config.yaml
n_layer: 11
d_model: 320
n_head: 5
n_kv_head: 5
head_dim: 64
d_mlp: 1280
vocab_size: 12334
activation: "tanh_gelu"
norm: "layernorm"
norm_place: "pre"
norm_eps: 1e-06
positions: "learned"
qk_norm: false
attn_scale: 0.125
bias: "all"
tie_embeddings: true
parallel_block: false
init: "normal"
init_std_qkv: 0.0279
init_std_o: 0.00595
init_std_up: 0.0279
init_std_down: 0.00595
optimizer: "muon"
lr: 0.00698
beta1: 0.95
weight_decay: 0.022
lr_head: 0.00642
warmup_steps: 200
schedule: "wsd"
decay_fraction: 0.56
decay_shape: "linear"
final_lr_fraction: 0.1
batch_tokens: 131072
seq_len: 256
doc_mask: true
train_tokens: 661500000
steps: 5047
dataset: "wikipedia_en"
MLP neurons of a small language model. Each row is named by its layer, matrix (down: output weights) and neuron, and shows model dimensions 160-319. Each number is 500 + 40 x the weight over its row's rms, rounded and kept within 0 to 999. Numbers have three digits each.
A block is one neuron, or neurons of one layer that tend to fire together. Before each block is what it responds to, as a language model described it from the Wikipedia text at the highest values.

Description: The second word piece of a capitalized word right after its first letter or letters, mostly in section headings, titles and names, e.g. S-ign-ificance, H-erm-ione, Des-ign.
L2.down345:483480439465509528546472394515525473498477532541451521458599456484503484422527568477395464467539577533482472520434532448420583527508483500548544492498496573445441466487477500536479446479471589514562522477515477511508522494487493512485509518520472462500461495489494489549437459442533457546507528468498437508568474512583513536493450468512600509522455562521491451507487471522549511507467494553518590472572500477422502513506460546462430494467556450570583517517555594469533480410489477

Description: Prepositions and transitive verbs that take a following noun phrase, often before "the": of in "many of", for, over, replaces, follows.
L8.down511:559485463487476437518506452484548471492523491540482465477421516507555519527540573459496492445495486496409514500544481562466438492552436505517474606440460495483508493487513495515579551557489412532491539542479486532474512505527470549516465446497326475508524506580536508562389510530550483467521511502526488494487492501471515508513511499485468470462528499604432463495485484508460504506453481542463527514455566494519461525447491565482474472518552556552476479391506444458474546518557478
L8.down665:461566580479510528545593491453506521587504503409510478531493448577551411498453431480515479531496541485482486597521478477574493525506477438493519497491487477516531509465553480530503465438461459535517569450488506457525520510514451491469468556569434505550435472510452554447538493433522458549532459511448517459569503487457510397481525419507519475462412485537471443483499521484544464543421492577515599470483503562513478486441508502460510521459466548532554525522537537502533489471566522
L8.down919:445458492565473500475509473512441502498552493529567441527493512495560438465511565498523434430454471482524516537519490491579504476552529530487501483538556524515507525587454450572586499471491496537464407493524474545553483512435560539483484525491458487568551550551537526542478603491582460496533472500588501549490535482496580578490472458513518465480485502540465468471504556512544498491526546534508513474460503503440542467538447580477530462516493486497470493476464479504526521532497446
L8.down1108:517513482569484588514434472502482509486528460478474466472493521452483485523578424532489497540503468521509557568472544532485624501522490504507468493539467495531549448478457451599542607481502530523486397480487535488522516519464459486570451442456451542562485473516437500476531534457552507519492450486552474442490519508569480458390480502431524485506450570526495482511507504492438478534520435493522457555486530538487526495485384529467468496482531510539498476523523535503496424521526493

Description: Second piece of a word split off after a lone first letter, often C at line or heading start, e.g. C-y-ber, C-as-ino, M-ort-en.
L3.down139:456463457517456511508521522432492451487497544510584553528463417549467519445489469562475533535532515497509459432594531479527459473431455514514529512548437489505457488450535531455507542487526556500457458496444519523489443492497541517495541588542534546462468501504470541528564536521494548497498479480461508484413480486534516477466524539507507474491448534433520498532444470512464548444491491445526480508572500473529476543501556506528539495489536510497523516502517435467468549494508482
L3.down216:490508500450476443530537477484540546430505524542460558499480469442485495505535528511466490546480531535470493498423532506508576478530584476484503526503474554510539462425533415397467536487474489520480477583524595508454526423494489480443522503466546540427511512497514467509500483417577534573505524505406569508422479562467551567488470473454439506503482475418505488536488488494537475483555461527563510512484473487531499534537545500474521501489493440492468547526626557512460538517530479
L3.down298:454532463539547501452503424448490453470462508596503438537499519502503468502423528530442528513510528536513512473495487458522532519445477466507453559445501501481501498404442505441517522496431402537492502501557523560448528499545484543474523520503500419516478476563490435492523495533440520490479510568547521453570553510481480498505572506477506579530467530478528470468560490434507517515522494467519486505527499466538491420491445426567503522409504474440451483501497458483515545482514506
L3.down338:528590467433476511527470544422473510527482482527478528520501492464493512589502561444471489472494563486562506547474466501519473504513426488512454434479503491505557551501493594524473528456563439480465518481454477421427507442596493479523439458478501539544475445600498477459551422492531523477504585493455555523543524390488493463436436543574498531502488507523437539490495507538487476492501563506471480510458492504471535500463522512427507535573505463442502490463537442485505509547500479
L3.down361:442487475520483587586493493512468505494512532545458410530512467419528466550477500461503550493470492501571489467496499518493508490475502465601488532500440426506591490493521521483554530475468526505453465555480439532462525445481513552506481528381428520566485469483474405528525494507433540483549544507457523483539504536451485502448492547473540484510524540506479471541542463408560503497549416543553548476497500556477533482551414452538505555454493507468534483446495575504557478530491517
L3.down462:467460470487465496485503473490570521492437516487459462499498442490527495538499526550518479543516586551509509502460472547503510442534502538571484522530546570466496446464462500499498540470495525486468506513560494459483449527510490435521465467519486502535469540525526513541461494474520471515469562543520480474420444491520477416487447483504550456482494522408491501453497468560514513488525520543520542482461429507546467554529450450429442508546496514453501561544531534456527500514521499
L3.down477:490502500453518539508503517571447536469508472498515460480468588392609496508474511481532554449449506482505508478499514437472484573500539467502472479511481521589531459539466444514476475478528496550468495449509492536513517502583584462532525524464479513495500559506499470528551562505514545533473465519504512426555502525566472489465501479526484407513510499488472534526458477515533577535509514605528564532474535450508501443482491556508535531545507413541488491585486488483489478550503473
L3.down656:502437503500528460476485470448429500448443548418440497570465441490560439568503483522460472553501451405476432539475530514465542485557518517475462512505511524509497542560449495526495483559428538512450475402506534499510524498450447535552479485555466541470455477481538460485521548451482529514484435463472517457553413542443422561491517443497501614533446509510499451519577514421509548485502452534587490494522501530496526576497548422558502483513450535501454521464512496436460500549474512
L3.down751:527458479522539471513599514580556485513568468514530514536506430505501489457483505570479436490565476537499447521437480512426447547432484495533404565591446493518564512485566574513447494515477490528534585510521522484474502494522490493475509516459556505572474548490441534467515473485500492497541536544510489454503529528508613508486507491496566433499473480517505494495561508458500456484488484478475386476499441479511473519453481528480431518526481504457520505504488474425504452458507501
L3.down753:560468443498518499473442520562483454502497522493469537485512519567462487495546480515580479530589531463491555567477412485525469531494497477548472532536484460513557549560532535431526454450587530552543514449528487563494517523446499525507537508514456426497487522457480491475434529506552498402492509539495479517529515515485453552452523494528433592553496519483467456507478555491514475567476435505564482507528523434538537562538529478397535510499543557407483509550455506540581444527491499
L3.down764:478574515471421477476489486534468519503509467482509511591449492462482448522520527468478441496529497398454515546510412483502568513479466465434469470463501537502581498567503550489477486442490547515493475539493534494490526514560525407553465518459507542526481568504485506509537446491427400496457603444496507477555504529505500595546508448482494551508436509553510485518516523509516498465500499550543536472498484509623536559480495532501528504523567450438542550513524507442494412464484558
L3.down832:475499431400518530391457512488587488449446483481498523551504514536507519515460510530423507466559487543570466548479479452538523445557473526478429512474490534498514457498475483544477460555607521518521427438532441559514520486503459487524470497477468534497491533515454505494488485477555481526448580518520480474519462498450449533495455454536490559461440475585542510487556473525512480463527591508476461507486566468575569544489460486515527528471510578542459518519485476587533462554528553
L3.down995:573524487512490500486533459518521515540458511521533581446435532574504471499468500578574496503493523523455530444472510487478473538470515541499520501520502526491492432445456538507474564555485487468570545522480488504509577576549437496467486464526480578507561529515486409487526499460607509548532524496489500524470519468466452409451486505514499490486513502498423466516533480486495473479486515414513462497473469538464511553479471530488502491495507523529534519614535466475480543409564422
L3.down1169:441433483508512512455566522509482465477523442548500532431469550514525503495538492537482585512520482491431501562455548570477519547551493544537481478487501494528453521456487499470466515513458546512532543497507456605477529565453570453573507487471501435506460481540559484458512481467543486551507567579472462503544551485479511543489518433514530518517424482446511497509526480471576475513481556433479528452444477494447484502428452433496510493501540525517458525535499491441519558446498532
L3.down1178:518472491472528564515507417440449545548536535511521545488518473402548580501557422471499506526525560457541490535509522474525506480500435499561487491472439470456529511537522604561545554403529486558489482496520536506506515528475501541534496538557455469503463492539446500595450479516470456479516479492461487523553550521498539443512496509465524482528486476481494515537543477521501488529460528541538403447534530468588539488456447560445543510403487501454583523527506546505574447531460573
L3.down1210:565488517510422522500415507511481498435409497528482568589431431438530366548461516525548540514522524527510505562513615443493529455481491490528508477508568534466462460558530450494472500475472462528500461510488475481479525434517465490524521514569477490475530561550497520464551492488487525495503408546476482526476442497498500479522537543422456422498486492446562451479492530539463539482461469482506475529536496469495470464546542429534529560494441535527451454524457531543561454510503552

Description: Final piece of a person's surname, often in sports tables, lists or sentence-start mentions, e.g. Bor-g, Ioannid-is, Cair-ns, Edwards.
L8.down75:429442472513539523484541539503510509539546588524493462581505516502525479493445509388510551476504541518537482564530510513423546496594500503513412502557456485476501534513453502482459619489482509542605530485463504491458541488518454476433501527485399535518521493523487480490495544545485519440518482474483566465544478437485473479568532521582474492585470432489538519450494492414555486492447465490552420494513528484501430562482529511515467544460426567498524538452511550444540543451515463
L8.down197:495510497505541485508508526487529550494517490551488481487485525522491526469434542509495551545537462485532462525569472489442504490497466533547542498577549455460455612526560527517533528495401524504425516467490506564466512496553478524519526447473450560515555496490480518488434540520541522549515483538578503522476467501430490416519509493522475433538500460534514486440528564541530545454477539464529435439530448480499523500491529504508509481547502535482527536491516552528513538447490493
L8.down476:515524494496446513580503549519503465503516506485504542492563486452464479491563496539476514531445506541458479449552534499480488544518482506507463570575431522469512497548602483457477423520450512508480524500487525478466468490532458433461471500480464451487467512511475484492479550460502580524515450488478581465518485538512505504480495549517469428417573450605498429510437551484511580520449440516456483525492525449620562615553488446438475474505494553490545458505536516556511513489532533
L8.down809:516580506498460469471500482557479483456523503476435502429436526491566513501486505533489546449500464481548477535439503521505482515484454526542443552483603510552524507518556455518514481538551450442552532461461548549477455526472459544539464503533532471485469456562538468499500553490530489461473536515466460471448452521489496499557478405482523487460527474488473538514496490474562500508583497509564522544465505476545461543516550434492526473551429558555493494550484421527450540472454516

Description: Mostly "of" after quantity or part words like one, most, some, many, part or end, as in "One of his bullets" and "Most of the locality"; sometimes other prepositions or fixed-phrase words.
L3.down21:462525432473534453489473540436544464526452451470527479454434506504574529511515529487444489530532490532538549457517523393491478486483494479520479497459507475480532491557561498518537483474589552466441514553466547448461526521533437440487453496551486422483483486451486515503396445445496528501500518465482523527455513476536437516490517549476562491512481483542521486490457591568468485499571480504534501516546500485483513589535515528578541453476498467501502534599508463472535466536511461
L3.down98:547490574396519506506518508502596512522569482481562538474492427448540477535587556566566499446392521509493477483557475576517507515536552492590467505473477520488453589556497539459495501606522501453482492585520546505483463581500528468459532532549488499496409508467496511543478459523455522469498460466470529536500539575530504441497515523492439445483431478523467563551473462467501471487490526425554559518567488485601546468474488536496480520459499496472553560504411436467488478481539403
L3.down118:519552480494509526509446499460533482433473551559509483462478507483472498543484452419526478536477482474470535491484474500515503569530481503597455584426482462510409438425501489469483449559510453460535470498514412544500421485567450494513445497476538490554527497558487489428527569554574521490604556520527503525494494437589461459479417495581521580547502531520484487506520574468464499464486535524495519523496488522463602526537448517560468505495485545479614496527502565514500426478495479
L3.down148:469533502477508427480461497539524530546587443506588542500490535504454487520476428512493550493433440425555509529556474442481639511569518541480450499428445410515540491502458525474502470502493508506488509452548449464568482546511554605439476484464532514544499484449465495452489574411460458525455465491478470504496561477468480493529508531534565485533493516512554519470467511421576494442545491517540463470477551565518511487505476576505474496461528540517501509498517517460408539467529447
L3.down192:535559494525559486540542563532506527539487538460515447401530479563484514466494485538517508455489469438563515516478557424464493473468514557545520577527533446493480539517488594503570475452498509523486459542536489520480530396493413497457483543518460567398436480537501485533484555520485506473499466476474552480467499423515541507500511527522476457464476531489511535476557580472484550484524504489573456473468499540602462470461483539491535473491462481560478456531504450489595435522458473
L3.down355:545533503475529491478488511404490496498461451436455472494447438486533565458504434501547467590555563508501486488556509484446388559544502519507539541526552534422537436497424552534509496498499483562486481483499512451474502546436537500446494482479505481478473523477480563454493517552480512467525503443541594489410512515554537557554494594469437433493458571544521533559499485499455551494484461476468514487541490494540537496482580502527528486544520461530437532472517495526504498537568506
L3.down368:503494505480378540493499478519422554423508455497543464453610457531492438571556457524492501529486523514456488528484549499538492536482499444503478447492492547558536486473457457465504510552525474503516453492513541524569487365529502480482454550443517486489444584509542474477457517535466516425538548483488516520523545526469520489494445518468543526493534452478466422497440512499504546525447484451531533540518495555490526469550506493471517489496469491541558478545475569468450492500515542
L3.down452:573468529475510517462497415504505583551485518508505511560440518546486463538488460397450478529526511513498456498491534494508439429464538477498483515542463497486570489562369478460527502411492508468461592566475441481490538483459486439472469478540524442500493504574497499569553455558470541475521505511443528496506496491452496475495540434496505508495496472537468536514475445473530468496479498513594474433463549503595525551490557565437548602446492466441466484520548536522511490480489528
L3.down540:501446558509542482481537518510497488489495513486558439464474484511536515594483448535519453585466485466501523517479465518451478454472456385511475493508470483464478538476488557495461542429539487464549544480561488452399433470479505502549516465475489390579536458498572554507564554517460549491582446443508543512480497482464471496550530482461454398499524463497529487448486473499480477582615492551492486481468499461475488475505524556528500554572537523506533525471481490486526507511500519
L3.down585:551463490524451551454441469515533481521461495577450476527433533462438451457510500456556488448564518579493556513512454494503533480452534508449498523439534496485502450557460534498517479468479422500462505465457528475428477618547488557487486411482495542574489533575482452421476479465591513571522581563510461505457453528543443520486452513473464556502496525545523544480460497535447510521528499522534402555490485562501428479511501533474491424429535484533488592434507501545479528549492466
L3.down830:465456494540481511529419558448500516555502489526532465491456471515546506456586525420516549506475421464555542500513536527507495470486526522487440531475498495491445559468536591493478527516495504499472480439498510557519515449485465475455521468462510533553496455541536586481476502554531546464523534449460445507426487535485609535493479483522489473464499484543577423484434519489501488437523485551514466520559608400550505550554535544530518531534494456488479407570445527498450450514495508
L3.down833:472490543530543464487489480466474490429539546374501471443453448495463540466509507494500436470492498468543558539505516455471601434387509470444520480551503522544424496490456494454580488525498542514489560507417451606487488490494484507450535533472526516489527494550516539518466426521476522523503532544524539436502507517499591490584514530508490453556519505474479490429470537559494502452469539519522479509545531471428498469536471504513488582488383512499579449458475551514474540430535479
L3.down893:545483492533494499502492535499491487509513496457492486504491473492422519496516563442527563547571531481500459528497536595459517499529457540490542564483502519512508476467470516450534440493594501442458511490509521397451515458509458427416410471536502525473436538549528541530447433534526483495560428541465560533461541534414515473486441505596565458513508514496516520546469542501545513529535524408567512570494515510524463536442504557464520640476454508514521523499478451474481457493558471
L3.down1046:448485413520518497508520539471526463532466530501472565503395534518543544540466538528515473576554513506513496423475473480556492470488501510471499552512458575468487560472513547556545552473490473507501474499467567545458523438563478436544504488501524441449466500561550479487508507542476508451444545575494506455495488374449514562482491494563515464502472539428509454483455428487462452447542462426480482461493478424454556473523516465530475510444508481531541475502404561502552529560460583
L3.down1134:486585522503458505491461474512467477452463542551484445570542510459486515482508453502577602491499570397536489492466448546488539544417516482493449528549433469491488537544457503519460532469537415448490536539453467504530501478567481450499532549522492531489420464485510467423522571494455482499531462532575530513512533521456514506555437559448571478472461496489495498558538439558525480447450483564415403539458480488502482471455503548530513509461500419492508511480534510489480473550450529
L3.down1137:540479497488464475454533519534476525471485532620488585451532571452450443526446506478526469466579481485487494522502390514486472538480517486504491515544527456592502529529523520524507475547505422541480556493478454476491494483551523540499472498494484554547533479560498546435505565481415530536458509488498486443560494521515516529477475444461471540488511467428463495467544475488495507474555542504553455554540479469542491471469468511440493436518507561413493490539520484531498500515428514

Description: Final word-piece completing a multi-token proper name, mostly personal surnames, in lists, tables, credits and bios, e.g. Ewing, Simpson, Cantwell; also Copenhagen.
L3.down66:451451541535434481486522571559523483492490456497466513521459489497497571477494499555515470481568494509528481554486513447448492535536480453405472576517432528510478506496494480537510490486506534575454537461487532537514451509459441473587556446524528442550479517530447579471447547578471492437477460573551432437476522455508501560554530503540487453521512468520538538490489502449504502477544483456381525499531453524488497508456588595550486489596579490451478479523416438481490514577457507
L3.down126:543540515534490547537450467497505498508529545490456531517504497524424524481463510449557496451569498525549545480497511523507467509510484505514467508568447523485521439483474460504527520457532527493446520487521476495479524485520602448511502493502523485516461425492422563456507521483492478536443497615420481527431478472469518581504511596575457530519532502556444513494531481555477495488538478536493475517459489461520412489504551510512463525509473507454574478502488464438522473509507453
L3.down185:469519621401554516522526521524461492354474478470442458477461517504528499454491533453469455492489580524474457523451578440488519462610426493572523540508519521487521489434441459545529501493533506519460481545487456516515476514537481530438528483545591492525456441506429524463488519453531448483497544537546532525500514466467544494430502514509481546553490465466453571553478504506515560497526551513542464441492448469507469590501438499499483534514497508480501490481486516530556595525570536
L3.down255:546535497507545596477468569385506426466542526510477418492517444484512537525493551440535427410516472546591482504484448503494502510533518464480506534494424529441544509504503497480463480508452495442450527530520475496504464473534523427466523527478465464529448451502500490470564492442472533514482492515498557441503472592496544496540475438537531476493421504571486491546415442545494464506577496521513498515488585504508526499497460516529445542526529433453573521489523509513473404613483527
L3.down286:479476472486493480426467416472516481498407463471540497530540507451481486479513486561433517577565450577506505525466490510525437438476405473474496490496505523531518439548486445516504526492490457553500520451490482423444445540527468518496505499491565432521482472494490428581459496542551543467548522482544505479492482546490443504529505510522578480494492543493487448499505559495451492443525487515498454482444495504482536521488506509581555560521562479484507481560506433541538476546550560
L3.down535:539502514412543561552572489483472496411594502490489473519500510546530536442427483482466471510463536460467511534462503571435532550513482505534454554472570485494489518461543514486529546552509482473591501498545451469482486517497519515520508470511538523478575474521500446501571506494504498434492584560416526486485478548566388463509511449529454540574565496534514502522419530468508479443500537505569516463489473453505486541451510480473455466558452498456453512507508555449490536466566495
L3.down657:506472576485546484528493531501432525519556501493496462426446449490402481482524494497536520479525537541575482516420549500486483520500536498595502551481501495512510528512488490481452506531439488511525516496497488492508440508452498504443522498457473553569472476513496558500536558581551447481470528466438507480530532478553553516550527560504476421482531466518534654490471507535504527482507557465525467516458504543454474458502455464601479533492508407444485459520564482568507587533481507
L3.down664:464560481505507494508503499535478472476444453488500434549451484502451489530502582527465523451536510573555509461458513553499586444492493447467547450530472512540513469454558516509541534493559520498531510543450481484529492508546520494541560465510466469564467503580552479475517499440495556477525510540537432500572451482503442473555513535476517439547504522531448611454552463500497510498531505544411445487484514448426493501524498579502407517450562466494459530529476558525531520473485478
L3.down717:506525524471472595442518469501508489406560502528422483507426493468559435524493539497515456480534502538541452454508491474459469564460474439496508553513499485498480456493500493507418523488473502572494496459474587523508494482536466464523606527436497508574453457542496484538537477425463423515470534540551531469587571445481524422481516533517495523571512455507532568525536509513456567519458463495485477500525442473475587469480514503573481408460551473492510569470505514464518581470549453
L3.down937:409528529564524487542548534500557452470484558477455537487433455446452457509493482461531459503558514559492481544517547577525497544503496475532531533458464520486391471535530436478508557402505485574487521466434561609496568479528475497488606473443522542561471456554486497487500515451449521480443563537465512562545521412535514463588477470503478474489566464488445579562453474505491473490525537435458478535489418470382481522510451473456424499477536506458493574493459520452558491578452497
L3.down978:501520468517555576561505486488525495537579515509516512472486469429557524478509468515448467545498472526525523552494434470482552564527451470521431506437441535436518481514453492535526602442516461507530524509499504490533515531512505467519509544513478504480459565504528536496417544498481460494471453525492470579482481546474547431512424480471495567515512511495546477541504426522529446536477537506574441472518488514491563563477434493470480457456486445478527577501556560499561389506507481
L3.down997:538501559528463490516488531489529467460524462499500427513490427514458538492475519498446417548479577455477486497453508555519555525475523512473526546534521509535450478508552457507546539536506465524588483440499559505535470457580474487541499436572513533541473440505462462512487509539393577457501535527473566457516512525502439488532452451540465470559522541528518524538490554550492487398459528507539471464527477378507522529463583479534443543502461452552498494514435496399479552549542506
L3.down1010:512497566417520575533574556462513452419428417497536462544542493532568501508465475502544487462438507476511456480532537494520428500553457555424454490555528476481496508420438480545517515502488472479538469492500507525567505508428495527468584444530502551459471419519545485486548429512502503388504507474499552510459489502474435549536542461553492529451567558494537539493513511484478477475509539484490513539538505431508436478468532470535476483601496428504517521540463472368567634467554509
L3.down1014:502485478469452513500445516484417510463535532478504515556522543402497459470517551504539527533489475482568491493512493518538524440473513493494448575482515489547530492486512460517508483482519601536425543563523541466516506485455552490517559466456497426448512504460542537555575491502489457542465436507582425459486468494516577539476453544460550506460498470455458558487490456505549550418581441510418488432496501555514481560568468586567490484456532487532496531452513473489527500506516527
L3.down1066:491509446466512492514564518447546540455430549521425428597461535523496530443505560443475498498517545571499504594481460496522454531473495515543471531483508477556538521526498493483488554517500557517429504487474519534488514470487491519518537436555470473522446477584490612517523461573484489481514512532576468503491487518501488507490465576523463538440465547480486444456407501483462490526520534445508491520496574467487448511491503477473521529500484471446485514510453565497513502571428548
L3.down1269:472502485520412501485451479470551556468582554536424550534459471566484522469571468463525533508545515517538554449487523483491566513483495532491524492503521473528474506531523561470501481496489522528529471513407514463464488477542494535481540515500494467547516495489516447495483470503464472488482429558501489480592430494463510478468580465450541479572541516502488545416538471507509572480488481461480466477446411510475470492609532516483535415518502441545491609506501421518555478553529570

Description: The "of" after quantity words such as one of, a number of, a pair of, plus unit or ordinal endings after numbers (one-day, 2nd, percent).
L2.down995:460484511493541569547472578505474458423519531494472462584525534519539529484478509502443470473503514503472520444494478485501478448514497436465490515443475506516456538432589440466462598526475418495452503484589507544472552506509502466595505515501491493513512608530504488435577507540510494473519508520510525503513480543550490576514504407483468570509436518526560503489461476552523540592521518498495439538474434435525574443529477553484503508483490451455449427537497488549486493494534537